Weights of a small GPT-style language model, trained from scratch on English Wikipedia.
Architecture: no biases in attention or MLP, tied embeddings.
Training: a variant of Adam for these matrices, 530M tokens, 10910 steps.
MLP neurons of a small language model. Each row is named by its layer, matrix (gate and up: input weights) and neuron, and shows model dimensions 80-207. Each number is 128 + 32 x the weight over its row's rms, rounded and kept within 0 to 255. Numbers have three digits each. A neuron's up and down rows have the sign that makes its largest values positive.
After each neuron's rows, "fires in" lists the words (lower case) most often at its 100 highest values on Wikipedia text that the model never trained on.

L2.gate359:085133106096176101118112201133082177123073132117177144146120132147120095174084113070122148089109103120133144090176098108156104109103088086124122119123147111161099139120118102109139149159164099123190179094171118121126107159126118107070153167075075147106125063176112153139147163146146083152127108182134133142181183119130157095152136153126175131218142070166107117090174108111126107152115
L2.up359:048113139109149134126134093105226131146089113110116108103098069117116073091150136187140148120164087129105110102097177143126087163135097153175186193093132119111126117120196123138090043101152139080120111099163110137136120142084157078091101146080133127080128106140165115103142113141171110112103166106113051146133110085171124174187153171119070115097142081098059159081091149098150119178180
fires in: "served", "of", "those", "serving", "station", "family"

L2.gate453:102102123088143171107183168163132112086106160126140134126136124124084156136060130130149127122108115125117125027155143107061086117096165090142143148144153197105091110128143161144160109175119124114151124165094088116084098176138132092098163179094190124130043108131124140063075201130152155130151073104179096166112084066139105123145167069158117158148183101122085135162160144129112091106138
L2.up453:166172120059108119194137138172110129149083130114129096134145162095116158140150120112134102133175129080050125175153131125197138061139167121142114161099078114086097103132061096135174107109108131158096106148143156044144148138139176130102124158088163096135165091150143097130142118140125125141138141133086162131109103092132143145110123148149075176070169132120148092089169145115042090138083
fires in: "its", "whose", "these", "archaeological", "additional", "narrative"

L8.gate509:115169134080149080155148198106169142111094162173198117082053089130113147118106141107139127139163160120103160092188059140119141092133094106130102076149134166147108107174101213159190152094157123153145085109145132063161060143190154137145144166090156177040128162118084132132129096068066115125124136096102118158130127130142170145115093152158152117150152112114172121172148076147102098108148
L8.up509:055071197103090147169122138162131114119100135176158122135161170140095148150115082114145172214191115137105121137127166106127079132117104121191085112127137120149099090172144081145105106088136171131110133186132127151116175117107167091119121144162124117133077139131139110182158177112170179105102144169155141083155099139128102074141102138113179155090124096091112122110051144132185113088110
fires in: "on", "of", "over"

L17.gate127:141051106141089113119136121096155079098138165124130167110135041114125117100133137129140111120095142078116181041149130109143139125105101130141136144055170127120069082149132166113174094140125130116152119129122125137113143139138110144166133112096119172142176085119157083132132128142136176079158111160128152175166088091085137100091148091129141122202190167085216128170190088193076116151152
L17.up127:085165138159179125137095143096128104116104125100128106140127119140089131129139082139147116142131154127161123089128094099144097137114142093190055095148132153157205139124144132144198149172112092099108099136089079112067131172153119107144176147139144113144146104136134116163126131124091133098096161083193144123109080137151137089105129094160111095198106127120146145163106112127130137047134
fires in: "in", "at", "on", "by"

L8.gate494:109129120160124106073108119115099050144087127092094123133123126149121178172172150110096139165129065124150137188149126084151172069108100158114073168154107112132061148141119172121140163108161135141136111128142113148123109103157095125108116132136112115142137161155099139136069124119152091184079128158209135096145123153132091141160147158135165163086102127110125101112157104062157113152137
L8.up494:050173096113139159183112166139151125087144120151099127180161127077113125136154186101092115167173140106176140153124144133079194167139084110119137097099117147083171129111151140081136170100123175157125109178128112167132149133106145067142156159144135120076147125122064126179187124127118153111131176123168059113097102156168144110156143076164107139122119124141129085148126164082133143078135
fires in: "it", "after", "up"

L8.gate532:145063126120137135125093134106110119167113250126120175141117105149167175152116182133077121183100081074121092089157110092156090128090122122128134183146119142085091118142149151147136076136135087138140118081157155162109160188141079147122089167131105134155095131189150034118113127120143062155086129138150093109114128110089115123143153120120171089153153177092188070076151122156111117130109
L8.up532:146166152124142139157104107112094100132182156083143187089116085150169126089100136109060173133115182169104119144155127107067094162067099134141149141121136140136159146137138133155107186138134164147091151115156085162116160113114150043152065090139070095170129174129143120148163180128067106133189110102108165099131057127101124186109122138089114144193147130107101115182164161144176159106101
fires in: "this", "grön", "it", "other", "these", "dual"

L2.gate854:083079104133156069142070202161158076131073176140130132116141171132113140123152148137066127166095161110114119126148191189118066124093167091155088118141129136128077137158187161106164082064088121079179080069138106120088076187170178128146118192077126148144143088164086124034118110157064144126094112124156127091114160060159157063118118086140130172093136117115129128137130135171083110196135
L2.up854:145117143173165143138104105159097101120132109127145149133149120139139107100114157172126143203169146146174092189109134156146095159113076149102125125081125108133144116177166153127157142114155112139239100114143163096135151157135101142158129157123153157085133112088082136071110104118158185080125114149111131139094096121133116119143226167167158144137108105093066130070117129171169171194058
fires in: "of"

L9.gate765:137112170097152139133091201128072107115112129140069111099101109139132162119120141116102138136181107119084134101145066142147143131140114201100131145136063160109102108167155185083111087076179164129162116169116147145111147085092126162126113192078124130124104168152099121113111052141112114118104107125180155145141109113075165168153150163152131119130122123133136087097188156147110134123104
L9.up765:201132111090170183163096137168161130127120083116123134114130117125137132078154105092169132106106107082192151065118118151099130168175105069181126120134111100164100094194118124133150039084169141115151141104124067124141162127115157107078158131180113095096111077140137156171164141153067135194124163090125113133121129109162117104072129137134086192100079098097156115098175140134119159110134
fires in: "of"

L2.gate182:090164077112138145085170193118146107131157164227085120092113120093068121151071154113126161110114102130020175113138078151098103076124126125086089144119122094127153117111144184138136100104171124098143152062112143120135122152110152155085140176146137126143079112173165119136049152147143161134101091184129148138094096132165153167134156062133168153100136084090095135074083141093104121113124
L2.up182:100115077124127154124157132162107139072164108096136133161065132100160105124118212139112170128116089103146105138109091153105142169105122119153121145113102125107118124133137124109148103150120061125092164156187153158097138109131142118106127089113165137097089158138132115119119220161165094172142117155127143127139194133145080187136118121152126139127197125114187111119174146118127211066103
fires in: "its", "early", "historic"

L8.gate42:068171097083111113122108136151156130211079162126098163192113090164055163115151219150109110136182079148103159152208088119077154115097099169128106166109092076097093109151096094152140128119141162090117128105169137120115175169145145150106143153128120139100149156078158142086149157134133134125115092113170080166146167110088173138107149074173181188116094108114117073088131121101136110185152
L8.up42:113125096088150127110142162160127139128085111136159142174147138153131143115103103129164056179086144098094121156111168167098123132120099141176100145116128116103132112129144110073062104155110135115076146123141182134081164104163103181138182129112117174130078176136155141106149105122093134067068147118176133129121184122113140158184126143138146185094067096120172109185155094083070136122133
fires in: "of", "her", "it", "such", "most"